Part of a small language model's weights: 11 layers.
MLP neurons of a small language model. Each row is named by its layer, matrix (gate and up: input weights; down: output weights) and neuron, and shows model dimensions 96-191. Each number is 128 + 24 x the weight over its row's rms, rounded and kept within 0 to 255. Numbers have three digits each. A neuron's up and down rows have the sign that makes its largest values positive.
After each neuron's rows, "fires after" lists the tokens most often just before its 100 highest values on Wikipedia text that the model never trained on.

L4.gate351:140140122115132170102167168128090111147113153103124142127122110134128167113111096111106136175137140103137131160070094137092173133108124119125124134133098105105141139103127138130129138153150111125131122122141210122143151121133142155161136115093117139150139076125130089147156146181101110123
L4.up351:129119109097141140130161178164116126139126121094130116090139124075120105106151098081124089123100147129126109191114170137111103145113098105150096158119114115106104158148151157127138109151163139043112129174163165119130132148134141128099125202087147117144145123109128119141124150154151107115
L4.down351:120131148064089119127173114156109127103149155142151127150171089140181096085121107118127088085146150126160123164137173151056111109082108124136088167161143096167136136161131105150153122142179117084126156140156135164113151144113122096128142111109144175131151142147107063130124133128141135116
fires after: ",", "."

L8.gate490:164118092090148091171114141108141144138152113136104107080129163129129103177171124174135097123136147156084073109137102130134137150139131112104124134115184079129143125154137075123121134154131094119133098138137116094166116131110139161154149138129181123125159100137109128127121128178116075158
L8.up490:121155123119125137166159151089155108168112062132125129110123099118145131126126169123120056104142129154101149134135116149121134145110103100149146125157139108139131170142145094126098168123159109136147133134108158106121125089108179123136114120086127125152145114131135098135139151118138127141
L8.down490:145139127117158091168151152121133140164147102174108098126118132142097087145092076143113126128158125126115119125143142176106160104114128098115085160125129115145141132099100120157144104136118108106152122148086158154102157093133124104112121145136137130145177064133109155127114126111173133084
fires after: "\n", "″", " Tai", " 6", " Votes"

L4.gate561:121146124146091119102118123113117159149148116099152117132131134149097134137103156165192162182102126127139155164123164156087122140129108145136127155122101133125118109118119121124092130132177124144141166136125167064124117155125075103130146149162139134120112133151142142105132126159139128087
L4.up561:132059137133149123136144101130182095137087149114136096088150089119129133131112152121088149124114123151157116172085113092123148153134109123130127128169125171110164128116159124149076094132156117168154103069084115166145142156129129159160187104121138130106131108147087111165138150136114148151
L4.down561:120135128138108085146118135160153183126109143137128147140130144137104148123109109140184130112096122114111108139167175151132091108145088112157093117149114150169159123180144190125113131107131165130159148095116137106134134107161130104153165154131168156168116152159135160090111159192143145121
fires after: " |", " on", " the", " –"

L7.gate107:129136071121070162104138140161119150121137099099171122118107138125145107143172153131092127140136143151150101129109158140146140125118135132105109093129167113091157153136100127160139125126149138108125090111151147071131153131126113127174158154093167096112109152158098116115108140134122114173
L7.up107:109099097138127145147132101151113137126154106141136118078122132135160101129109100131097128126129132101145150169111123119119113151138163149103136091099146135117136152158132144133152061155117205143162115131131170092138139149114121078064127130122181131082130116171151136094157185136118113175
L7.down107:136147091115138154171143140137150174126126142143148144119151120105155126144092155117117117108154167145152147086095163106134117136113134097107113105140120134091123109092110142155136143152127145127116140111128116082125125149139106111138106197168082089159124141130118184094157099148136116122
fires after: " |", "=", "p", " micro", "|"

L7.gate385:133170098125191151175146135155123123134166084086125154133127157129125132151146085144111115159072144108157145150112108154073141097137111124137120144170123121121102141108156119125152115118105112128136111106110136114142098093143127132129137074129125088114110135117131146135152142154121102137
L7.up385:136128136142137154159171124123107142119182129099119147127130111116126159150146148109085111116098140118126177149137143172127174135125087136195093113130108149157104143132092120141131094104120125112108148097109130115109076118112137088078119130131137097132153112136128089170121138106146140131
L7.down385:094122119118136111136143131138113102151136127145082106122100137170082108113137089104123115119145134157145100120127113113122145153136105139113167101147166146176112155122112138137158089073094117155171101136128095124185091140138143129120160124113155129110162153069166114085123125183151117159
fires after: " in", ",", "–", " In", " ("

L6.gate38:114114075138144154124105106122115116151129075145153123137140120114175129130129125073108148129113140153115106129098145121125133149116132136124130088071123102138106134146114150163151124072097148136137104182140123092097093124117101141139138146156147151124161124096123106140112156123108073126
L6.up38:106153154137108124141134114092121101141101138122144073133098110166129127165101108140068151180140142121133122085117121151134176116151123168103135136120111145141119127165109138155109137130081155150106132137115101102150147121096171115119131174117121108090152138139124132123143116157088121120
L6.down38:107135086104103141161088122125165132124086103132133144157108114109159117127133110077115083144146127103164134091140134124106141170083114182122124118122114118096135122093129124103116134090149090145121105159137123135136114141114101155132127102129118170125130143134089125116140116116129113135
fires after: "'", " for", ".", "\n\n", "s", " \""

L4.gate642:121113139135139148102118128159123144126152088086154112151148108155117129077162154137128130160125118150166081117118150113144107119125103173166125097120126103135144114114116134102171168141106082159140089126155173148127094108088124115173147135145133087128096146131125111135124110116167117146
L4.up642:107126125103101108088148143158105130116151118114176107125122120133140101126143131138111131150116111109140073136145148113160134122133142183134091138118154106152118139175137117154121125121107127121124154168134157170155127062143107120143111158112138151114164131103144089140121100086140082120
L4.down642:131131133102140153144143100131103142095171120145120127122141133180138134124095152115109102141098125141123091109104137115092167146124134117113096107087128167170110172129145139157117110104123136182115112189160117136128115130169092132153139128124127118132168111125134126153140153153155110069
fires after: "\n\n", "=", "\n", "ti", "-", " ("

L7.gate134:135104129205116157149108090185103129144138111087091147110131122125132163124112111142108159114153097140170078139153157129142117132134118122154147149112098092095127141156089174151118167115147131134146110137169117173190109102125134098124122096127096123081107116117141100178126119160133147148
L7.up134:124072124158131118139161101118128120120142105133136141145113093112131094156141138130103138071111106167105092177096130109154161120107151141121145158131144107130155155081180088149099121123106130075111100145159094127115100136117144077093090115105139153134079136157106118158139171139119154144
L7.down134:112117124105115103117125118129130136143133109122128181129142117122141171135105137165135148141133146169120150115146166125116146141142182107113106152097125107095171102114149109138160107149138108130140143161130116138096116127117120110129134151126166122074101140137110126118141173122144123098
fires after: " the", " was", " is", " his", " a", " first"

L7.gate701:152127073117139133105140142122110141136109088126104138121158111120121146132159090116110069124148123147125152122084114122116079156172101128149091130144109192103127112137140125114122146145158117141107124153094148135126099097126109103135125130151181147125150165186148166143179166122087128088
L7.up701:135139090091148136151155148112113082128103107150105098065114154110094145142148107127132139099126149091152157135119100142118165166169097106124145146173130149133086143102105098137127151135175095119176085119111132113126129136139175098125118162172133122131134127054128151124113124145078125102
L7.down701:088137137151105152134111132158105115144174114118102130128140077096138139140113163169078111162141141098144136122091120140161118132135131151095112129137130180108143117133115109145133109129105130118152115126093156123066110112174132144165151222098158138139154153122122129117140116156147109152
fires after: " the", " in", " to", " In"

L6.gate195:154151122115092159138116108115129143100138121105159084145126155106139104186116173149148178123105114119104142080107125138148167221092116150122159130129200136102115118174088115102175126092146136114149092109105097123114139110103132143129115127120123101098137097146154143171139128118099121121
L6.up195:170114108131163145097135093128089116104154100061153116144115127152119098109154108149161127109178150135115144111122123112147118162119132150104141169118158107106087107179129143110173159141104118116121137145111135111127150131158116115152125138100117105095168122121132155157171095159138095164
L6.down195:131131108118191107080101086138119134162152110109107159122118151105127135127123159120144105118155119072117129173131089109123142114081164097126102124157179109134106132127126148114125134119156121135106150117154070099111091157133187135087142147105153110137084149123138098136131154140128100132
fires after: " |", "|", "\n", ".", "\n\n", "/"

L7.gate413:095121092095140150106179126148107134147106136160108169114179140130106073135138134102093079120119106076164136116150120173118149120168104142157138143119159124078109081137152147131132107174124094138118163121150122115124090100120103080149124125126131101097105106127141188099156136150136153136
L7.up413:144141146158105158154136153154145136158156094149094134097104098108109109119120149080127125127150139106115113123109147129116112170133106139132170156127132099162106115123133125179108178153130110079121127144108157097131157114138102161126192163100167137151087171134119106140148161104145155172
L7.down413:101156116133139156102124111089140126126120122106129105092119184121163189071126146126100087138108087104128115162128134199173150126155135112120144136091119114155137118138157107126119144119148151143157128124114148151142113131141166147095074132128102113080147115119106123128162101147071114112
fires after: " 3", " 4", " 5", " 2", " (", ","

L8.gate351:117122138138108136136133124129140127109137116126083120115134132137091102130160177136108128143167124157133136116167161150098151143154039164160117103129120152128147158093116167108075088077129092135120112134102136159106115147126119094113144121156127132117103138110144098132184096116099110109
L8.up351:133064136109106150166130111143140153165103105143121114126138135109115137103119128189151145131102155135130178057096103144116159126112133154122135124092102105157112141145155150096118145138138115153096126116094120125106140107122131143104181144111137156136110130140117124111145170112150086123
L8.down351:148150158093107126116170129149110137139092121144123118148177124190153149120168155150091132070166116142137143157111136103100150166142097180151092096083121137143082100121117187111124153143144108167173098126098149140124135132101133105120123130139114128144118136134124098157132175139147089115
fires after: " 4", " 3", " 5", " 2", " 120"

L7.gate313:103141119132112143105141154153144113180152105133127090168143079138116136130155155086126150157108090160103102139092155146093128153111117124143115113122160127127136116122175119095148097115163079152129148108123094119148074130114149165152123146116094143109087151178160130145100150190102120163
L7.up313:090120167128133143103124170128088141142130129151116134144092137111119151087120135163114120102115103133113164071154126170132120141123127108142082150116119173140111168119127171128115187126173151141141122143133132153079124135112144129092119118170124146116134118120138139134119103112150074123
L7.down313:131142144118110139143119141127166128161127123105112130148134091143120137124208127085127150122144095132105075135114144166117112153088156127113049113129126158131138131154125130127131158119186087104128129109097118151147117116167097171113169092105134112126120103125132117141142170173145127184
fires after: " 3", " 4", " 2", " 5", " 1"

L8.gate78:140101152153158135150174119143186106145106084120134125147116180124125156169119098157102147138116111135137081125115124131129112098118157182095122155149128093164097130107130116164147136103132113132156161141163124093152118117168153134104136158122084122127174116149111144082143178123078076134
L8.up78:109142124132136112188091120172154123146157099132124118122083113151135146128179170154177122109113146127117157149133122114137120095141117133108106162101130147159115134121159103075139132128164125104131114112134126150134157107120143095105114118124128128133103110114114127094150143123163132125
L8.down78:116141144150120105146107110116151118138127128150137141130113148144136106101132139121111137166136136111093118074120150125158136140155134115143103137187079150165107106149095146112124137129123149157113136148120149113135117099116138130142155125063168078107108088159116118142124128116100101125
fires after: ",", " (", " 0", " 2", " January", " 3"

L8.gate369:167145155130115091089092146130171104159086104127128126151127104125123156093125133148090135165101090126166085149139144128180142110123136126115121144083128148119131127103124115117114131108125133150192114146142100112147135133133133103100138134100158103135168140108140092093110107110114144144
L8.up369:137128139177110132124132118151132111149150122106166143156115173116112132135142086136159146136141139178151081133086113170135142140120118105126107198138108120142148164169159160126141108138141130161104108142124155142165150154148143178112143166131119106146100157149103126155124113118153102123
L8.down369:143114144120100076136127120103111132126110140132095102135122077155138166133107106110138128103101139084137108171179092143162099112143138114147142109149108115159131099128118139124122180085121125103121141114113111091152134144133066098134123138093090069126136156139140103150139128137148155168
fires after: " the", " his", " her"

L7.gate243:137147151132113134124128169167126164127141135144119131094155148135085126114120130119114080128134126142120123111088109090104104121139151124118103153149120143154186134110140121137120109110146069126101105087167095122138107165129190098116132127137118119174124149126115096124115115130145126142
L7.up243:098145129124121115115168146135109118121135149100150127145183129100132095141113104123095080123128136093093129164120112178136107149137127116109111156134136096139165137110133097111146124142098113110142128106127167139138120092139106142128139152063142136164098123107137136180095133099146094125
L7.down243:104116125119118127126121129172109126134111125086155147178147137165153125107127118114081070111122122135124166106136165116095166125102114112145120147151156102089099137134122110115110193156138092188110137116120112166102124136095141078134129095148166139103178120144112071190130114129136123105
fires after: ",", " men"

L7.gate147:138129163114124095137126144130115121134185086096152146164083171130111133174185093134118200087137094134126111143137154158127129157128105159110155116089095088128154126126095202130148130124124139116122100111129097140132124132127124115138170160111109130132142124142113135082087130127116063113
L7.up147:129098132075180135132131146126143102091128138126126094184152145070161103101121083152141163117127116106122117117111142116057117115109146119140122160164076135126162153118164126096124101149114112093177137141147125140177104117133151118131164121105147138122144130116098176135137119148152153153
L7.down147:125133153149130144105140144104145111079159113145115115135137105144098156169132122143121144118126127142087154116097146137101134129162107134092129114129131125132146122149144153107102118173120096133132147125117131075164134128147151093162139109140149106133146123143100099109120125122167171140
fires after: " |", " −", " ft"

L8.gate567:185133103144095107122121107100171161137129111144139149098096137142099110151164129171161110076139158116126150126160133117132144110079130123130156131091123091108180133125161134115064100172130178153115131101188142119134163110104169083115145122118161166111146096125100124129159112104122067141
L8.up567:110127155109149152138120089123080061141111110092116128125166136129135194115143103129125115092150133142140101139140125119135149145132129137166129094123144111145163121172111164159086088128178079111094075128132091136142108159086178113138091088102122101133093157110190116143144119122141115137
L8.down567:123108159137124145144098121110080134144130122168107166133153123139104126155167120109090134124101101107108173145093107161126116136116121162147139141138086081146129104115139135134090119104164116142109133087133138146098115132161088129096130103110137093119103138099129140113129095113110134134
fires after: "\n", "\n\n"

L6.gate606:121146116117123133100140143144141143135135131128118145182106123122103122133092160128135158109089152105131128134093110109138177139128077074111107136136170169090140165109101126160118129118135099187125151128103150130136144140095110151099138142126161089154128137082117171124125150124130128143
L6.up606:160159114169133094157146135161118113158144174121096090139154108188112153122095100124137159121113119114119119113100116119163140101123140112119125132121148122132152154127137121115104145110121135125113105107126131169126135147118109156111142150157119151098120127101130143132163095177126132084
L6.down606:112105108147062169110109129115111143120089126167163103120135153108120181097138101125095149155131112138128126134118134138157180094116164108112142142111144177104110128177137171188149100111138125134123113143172134131110128127170139141121088132087162111147168101163151095092131131109110127135
fires after: ".", " inter", " Exp", " Wi", "\n"

L6.gate78:111184142136101124097090103126137119140114140103118162140128138112137155179144128138099129144149095098143128155133162137130087142159123195165149109099100125125149104136139114118146142063084127157147093135133116125121147142121097178132131113093164074116160098149158123103148123116141112106
L6.up78:139143163121145137139123126139148105130121073117150144128125129132111144151101137146153112134103175146177083133088136171109102131148108112121120113117127133145116155111112134101147137144155140158096115123109165119152135156144105135119124089115168092157132119140125158097167153122149109098
L6.down78:098135137128162145108106139122128129120165118155119128128097106089129147125118119168132110135156117110127123133108129126116143133127107137144166154118123146066158135108116091144127143133142110065141134135142143151098116181145060132143143140066110139112183126116132133083125137193119109178
fires after: " the", "\n\n", " \"", " (", " The", "\n"

L8.gate58:109163163133076117124086113168115120135108127114073124117141113105123137162125146114104124139126142144113146120143107137134145107125102142167135137161141099161191086156096110135117101093112118119137141134119150148122132120107152073099063143152122128081128151134145109103110116145124108144
L8.up58:103124124110115105122109137173110150102109128134130120083150123118150133135123117140137130130159133107110129122152127166138144132118156118148119136134201145187164132113142107134104138089136101143081114091120107172163137135122197133136151084141122175114129134137176118101110153129176160153
L8.down58:142117078079113108140131126130150158115121147114131101054140130174130103131111100201157086149109131138110104133114141147130136119139178098135103126157125143110176104144148159116108097108129130120134147164149102130114132108138183137134155149138125126105137146144152124093121108146152144164
fires after: "\n", " Inst", " Ref", " rel", " ind", " ins"

L6.gate128:145112110105117144126181088185121113148097111114129088141157144110133118143107148081136157100128117090101155138106123116117099147136082156132118142106151156105092119090102145136120069105135094142097090119135126154142110132090170152135136114151103137118140151163143118142123159150123143102
L6.up128:116114165161115139091119129171160149121145155150115135115136151138154128113141154088133150134109173132118131106152113098119091161124167163158095155127133180106122115130115173124078139115177127137131178104119118163146058125136130129096135123136114100144108117109165166136094120059158170127
L6.down128:119129154135158152145135097118102115126114130156104125104097112130116154163117112130119106117145084154167140111164161122113143069170158186074138141132163083166135154149148085122124113183130144121145091120131156131101154108133138112135098160173130155105130209155162154112140088112123087129
fires after: ",", "s", " Ju", ".", " but"

L8.gate219:116117080113112139125162152132146156125128107147086172118151105132147141123156109166106105133106143124150144150124122106141093129163168113118110085095135114120117085122092089105140085098146148129093148169163111104133137104113159140192157086116133087121106144108144119122147103130106126118
L8.up219:144151083133091122110133183073123119124108137133102173088146160129111119124117090136118128142146164096067158169157133103117172150115200113158120084140104116109130114139117120080105081129146125146099100141141123136156142096115126176172110125149104120154155168115174142066172093102093168166
L8.down219:101143181163159121174137165114134100112145102138155132142134146086120164125126134117108119081133082073132146104112137105112091121105111126077158125154125215139119080126106168108090100117095104113170109111135114138157186151136104089145119129110139085127139137125106142158135128117129121121
fires after: "  ", "=", "\n", " |"

L6.gate257:155136141136116097132109150161124108138136146119113150148140106104161115097098131134092123146105183100112095136098146145095090151157150081134094182085111132168144124100123121171123137131145106107137142116138128158123133128071137132154165132105104159097157135100103143151152088103106145105
L6.up257:161103121152118123128146152162107135154131096145167080082143077165134130119167131102082121127110127112097111131114140115126164148102111137121125141134131094113119105139146130119116139109143165091133162130177152100140139113137133110143132150104128159119072150142122096113132130125127150136
L6.down257:086116108110133132182150147101128094127140131099115101148108160141127132147123114124108081103132150128161132124119127177108121110139155122116128154163125121154145147136108073112119161106111083105129138119104078129137145150131109112149170112152144125126150129146141119140160148142119154095
fires after: ",", ".", "\n", " Sc", " ph"

L8.gate237:100173147107131151128135155119112124143125113185106063121137103164078165148135134120115155105125086131123129118121103157089125084139113122101114095140104095106104123125159160123096153136150130174124158133165161120120105115147151166130135098107118084143100108097119098123102140111110107105
L8.up237:112182150147094156128098134153075138158140118143114125120103136121121170123104154125095125137110076137131121139130102142109090102160133112127124093107116126108072102126096135146173115135145154123101147126135096136115095117141115095124131139143100058093193134115098097120149145127090122108
L8.down237:107147105138130156117135093067140162141090130149129103129147128133149168100117140160150155085130107155124115111123151144078131083100148114119073137097137126145098147105088166114156128164185131134105147111147132099138126142119124128166088158104176146177143136117130082120142154156117157159
fires after: " 3", " 4", " 5", " 2", " 1"

L6.gate262:119164149124108126150125110126113155082127085099161111122159124125131113160157088114111120115108142134115117143089123145110156105106135099097101178132168107161151106148146100134102131096111113120132209110113180132111140127121165119178180131135125127159140121147127095122112124108130126128
L6.up262:134128168124125102139129196123133134141114098072140126118114147136124136098115128122094121093152087083117116156106120109094143137124120097124124134083125151136135113142151117177107148116136114125132140140191136108112137127101144145114186163112104178141122163129133104179082131134102084106
L6.down262:119142151089155132129162127173112160083143153107133146117127096152109128105137150118138098160167115131150148114143147158127131146113128113118139159118135121156174162146153114131128162118145123086128182107090144137109128137095174112139158136118158158132124135136151142109138087111145125122
fires after: ",", " ."

L7.gate325:125089166139131106061106105140115129113113160105100139131139139137134112120131092105072128167132201141141118076092139087138114112129102132158184138122126109134135085151125113144142120125092142154130109128153130101093116111124144071129115109181111142136128137135111142151096139122128137118
L7.up325:133097110158110118116177122144111130158121122131195115090135101116116179134130082114108120136144172129118162099138139161125144135128073130111123139136129156124095102141145144123118136114143103150128176100140154111158156115130129101136145117125145124170142108153144127174092136142127094139
L7.down325:107143107084104164137112173134129135147113158106130167130113109115152133152082117152183132066146088092107105180140122101137118162103147158107115133127140173137153124128066143128137142120129139096142163147141097124167140159112063134098118142116122114173097134139075089128092136120130087142
fires after: ".", " The", "\n"

L6.gate671:194133142162118123121083121124133181087126123079136116145152132124088132136087172117124154126125145136092164132106149082130090147146144140128127151098128125144114148156088093194139115114083115134143158129098173166121112122118167129109146100132170105109104139121159137127136117162107167092
L6.up671:160106116139116087099104133099142144103120133150137154137090143137141143109108149124118142105115105080131154140121148111119140125136114069105072131108126128101141149175093143156105174086092104133131098159105115144105105127108175117167201112177120107115116158145118142101166107146115101092
L6.down671:098126094151120128103143142100092082134125115137155142121157150075163157151103141152147087088131120119129102140103118106179111150140184068098100143126106141096139095138140116103148100147118156109093097153124143104161127087123115167139125156061141150173140114146106155088089126107152157123
fires after: ",", ":", " (", " that", "{", " \""

L7.gate694:135123129168114152102180128154182166106120126154085118144094111111166143124120101129108123169160117102152119170140137136105184143134167082058119128168108143142166142140151132153122122094110133123111128153102133117048122139098105111126095105113106146142155186086114180125102156097101175106
L7.up694:148101113171106141095121067146139128111122127142112153181112104106142143158144141103134174105118142096104123141127163128133123137121106145093102095129124097153117157129104104094112107136159105154170108089175151114119152113099089100119115142157178125098126109171153127144171094128096093122
L7.down694:158123135136143127123094138141130107146126133165105140110134159108124141148147127136139119118144125104136115101119140084098119132152124141137169127092134156111091157133130136168139129100086153174109113143145127098183149117123126164114137119128103110116090112115137131142147148150117123108
fires after: ".", "\n\n", "\n", " and", ","

L4.gate232:051146154134118103115094112153129141105146120103121104148152131144121144119122100122102122164132120123142131136126123168114087074115134136152122125174131087079113126101131138164101158081119137149080114115158157140105155113124155111098073111145150187102120152095106125133095158165114120091
L4.up232:096107120122115154117155147146118156153126112093155130151151099095142069100154118139095122098119143195140101123156106165111096130146140159099148106150123176097135126117113133135115123123162135140055140135151133164101106131109149122112104118107156120112172142121137144170086136132114091140
L4.down232:092135162102117154130146118130108150126149128135145133184139132125107153091182125112086121101149127108129100139155137184150142096118184162145095098136143144103154150124158121157165150089146107139130156111120103148132143119110103134138096099148128127118126129120108105140090143168127144121
fires after: " 3", " 4", " 2", " 1", " 5", " 6"

L7.gate690:091109139136109131107109129125118121103141127164095156135128136142115151113143135106114145139150090126117151083163133154141103089153139130128095130089130145079114068128125135098141137099103079120094132096107116080136141107162126143093118155148132164075088147126107114130119139156123082094
L7.up690:119133136081136152091107111139127158084134144108151170116133146129083103099110093122124111106137084111116186124116120125142111122160138129055176141082149132139097152158087137145118123148113141121169132124115099107129096153150137121110104123167108133134174079121146111106131133104076089122
L7.down690:116204156124139131151144134136133127156156121090138122135157187127112113147120160064115102080144141171147127122145110134142161140127169124120126101148107156094135141138151115171113123099126135152134148127123131137136132143120122106107116174088130093151101102155123141157160122110088120158
fires after: " 0", " 1", " 4", " 3", " 5", " 2"

L8.gate134:161101150153158140119109103145094150146125097117157118106168106130110118166088132135179135103170161150168157148168136166115185167146105126080119130115096140134127110132130193135126099108130130116149123146159137161125146142129135143149153112157135176096107156080129146143164200117144179159
L8.up134:124127125176119082170145137074134128123129102149131130117143102130142102137181138147147101142139114119137106166133144096137164077152140117129092138160136123115108091135123151119108162139124106140123121143152151137113111121134155128105107138124112075161156147157166151181131135117159164126
L8.down134:182142140143161117140127120106123113116106109205132094039131131109169145090117131124158146129139112125114153121123135081095118098131136103103172148153132125089127157139125157135207150109099115143126110122156113196129140114131130142140105180153118101148141084142048140130136096148108148116
fires after: " was", " the", " =", ",", " his", ")"

L6.gate160:144118082132135104083124126154131080134114121102172120094124128131140149168118138082109136141106111161124142116061150105104110124094129154145113148099118106120140130080126098096115082165150099145111117104129192171142122122137157159127185119115100137148122130123091164113109151151133109084
L6.up160:089092127122089095141147131099133126129149147098124106146137131154129118129083107127109101155176189083098136123095156152106116142104194109140143151135131163139158095143121095137176131148124118120125154155114123140165115102157144134123139118096094111162130111134117125138168145094169156103
L6.down160:145128110102108154147111139106132124153138082136145113139149088126143159146126130104143129143137157139157133128092137094150142140183083110100159126135170103156137099115112111100143202128136109114121121125132148176109105143154108116111177132117144149156142152096144102131159059106136136138
fires after: ".", ",", "1"

L4.gate180:120118105116123154085138140120124138111174128103156137124142121091143162116151126138101191110159145094124081122132134168168157101115120113127131144106146138081127138153116129139105076137119154150086122120085128151122120096090136122140147138112120104172137143131203084121155148116127123130
L4.up180:101105136144164089077117138089138152120105102128150136119132123109110102138133144108069167123146143087136109134080133176168146095161114098094117152134162142098115135190112151109087107137114112175111143106115182175135092119115095156132148140128132148141153108107203091117145064131105163139
L4.down180:124101122134110127095114122101125131154080140123144106139097134134121158146151136144099128061142090136142146126169141154043167114135109137081117123110133115112134110117161089135129098160157143151120137120116123135139124048133127144131117139158106199150131147105131091138124121092080124132
fires after: "."

L4.gate317:135124139100134119118135090144121175148096109107139115152153157093130158111115130133115133154110122106129155144151145171163146127122121142134144145128114093129087116150134158168157052150086096125096152156083107120095115145113152107119096084138104103127147111124128147137178091071086151111
L4.up317:143101153141143136126127138108120111145112111139149099156136156122121097140126174087119132102177119134156119121152123173105119136141162119087143171126150138134137137129159156135144123140191097126114100105106114180124109133158120160101174109138118131137162151183119145123117133091098149157
L4.down317:093093114117098108106147117129120179145091146121125141112123127074144159101121113132139134115129136152108124168162152141164144119083166090115089140117111114122110133115139154147111132135118138091118123131128160140160161131134114116148139140103130110108144165124107104146132119075133144108
fires after: "=", "."

L8.gate414:161144093145152074108095137119113174075102117091095106135098136151150109139126118126119159166117100140138132137139150097120090139134147096162106097098086116151146130150131099140186110141152120132084112136174162120117126107125110089144119124098156140082117135129104088099168083150128157137
L8.up414:144120100114148101169160088109122137136168123146146162121192138107133132134105138148124136115140131156107111140156107160092119139138117141157088117124142135142154110114135080096110139066145133117087195129155149103138111129168193129130128116148087107111112116145106128132123128128095165118
L8.down414:107134065106123137150116125151172116123139131161127123144170143132133143154109114146125156100088166110118067140134108117124113144183106150125130111141191178141152161158131113106106149131136154156157079147146112127140159130150161116113123136129088101126134118062141155124066113121107098133
fires after: "\n"

L4.gate406:084133110156127152120135098113111120126131145135183131098157121115079087147182166117100131147078125121120112132138103156165122154127121076105158122105125103091129145117123096107138114152131152125170142120144126092111149097112137124118120167183150107112118108116118131105106127165109103143
L4.up406:139107133151144113142148124119140118107131123140165108126137110154118115169159132144128142187088103138152098125144094127168153149134090104099132127145112135078116124098100116115129109116128146123153130120096159103120121097121128106125137113151174131109134144084113074128131122114123141125
L4.down406:123164147126152116106111143126156135108143134117144121122118077127164138116134182126154114118106127126130122131129144114096127130142070128097150104141147146155151139083158148122172153140157121114147093149138162119123139175131115124145139137114136154155085104121151172159138135090120114121
fires after: " (", "-", " \""

L6.gate375:110161122116179079138100100111121173109134104151123095148100120145146118123133129149138137085157130173179170118147135129104125135123100139083150120143112102099091142143138070107170087107111114146129166112142114124098096115128144104082133137176145161152146128082095143127115158149098137139
L6.up375:140117108123162155154111115078143128142136061143160153145124115122098120124097147099118130145164085154124133150145138129120119166090149106109103130157143127111100116113139096129120144128154096116123151167151119167132138091137165102137084160160146132112130115151107093123106153121167141144
L6.down375:098151107121136122116082129110144136139132103157122101112091165124140164124109112111158075119116148146143142132138191117132130171072119128101123165134085098086074126141122105128140116082116076124110164118148107153108112140121100124104104095089101124114131083119094168116158160118130138158
fires after: " \"", ".", "\n", "\n\n", "=", " ("

L4.gate277:168099111163116134153093160185128141166120077117161112137143141126115124131139148143168177138118133167102094156141151093154123185109128134066095147133092108131097156150113112121132099102143128117141121133145152104121149112128105088106157154157129090124148097127115127160103146137146134116
L4.up277:155135100125103153093123129128161150129099125145126117118099126115103119062155140160121141174133100099152146071098152129146164130125169094118100161113101084178097159127137136124160126152136109112146152077109132114150138134149087099116158101111106076125139112127123148141168115134105070119
L4.down277:145119118130162098120127153126114156139116139171145094179094125129135121135141155167153095121154130125132121155132143126097126152126120138096107115110101121162153158088111132122145121149148111123103152156108161098154111097145123107111099138172168102147165094158128168110120170148085112117
fires after: ".", " ."

L7.gate224:188134081133110187093117176149126139137138143140096144120090154123156154156169169146113120101082138159158137146130098154124144122169135173134111095127147119115093151165134119162182113145095133124123129153132141143134091161144116153072136122123120096145096072135184116136100146151126172156
L7.up224:114121137137171104100140111110140129141155109120104152071122172141174149132174141140123120117128104122129149131114119121127146128126155124065170137094161135117127127159121175128116133109113121140121147167137139162119103125127169164152123152101108131133158165114147119176161156103118130129
L7.down224:141107115156163121131173103123157107145153118128140133131090116110153147124162116080090130096130146164136207133163118154161145115160163089174118137121143101107144141166122149184100086141140154138093084142085136130116127121143142134122128124141145097136112150111146117132170101152150132138
fires after: ".", " that", ",", ")"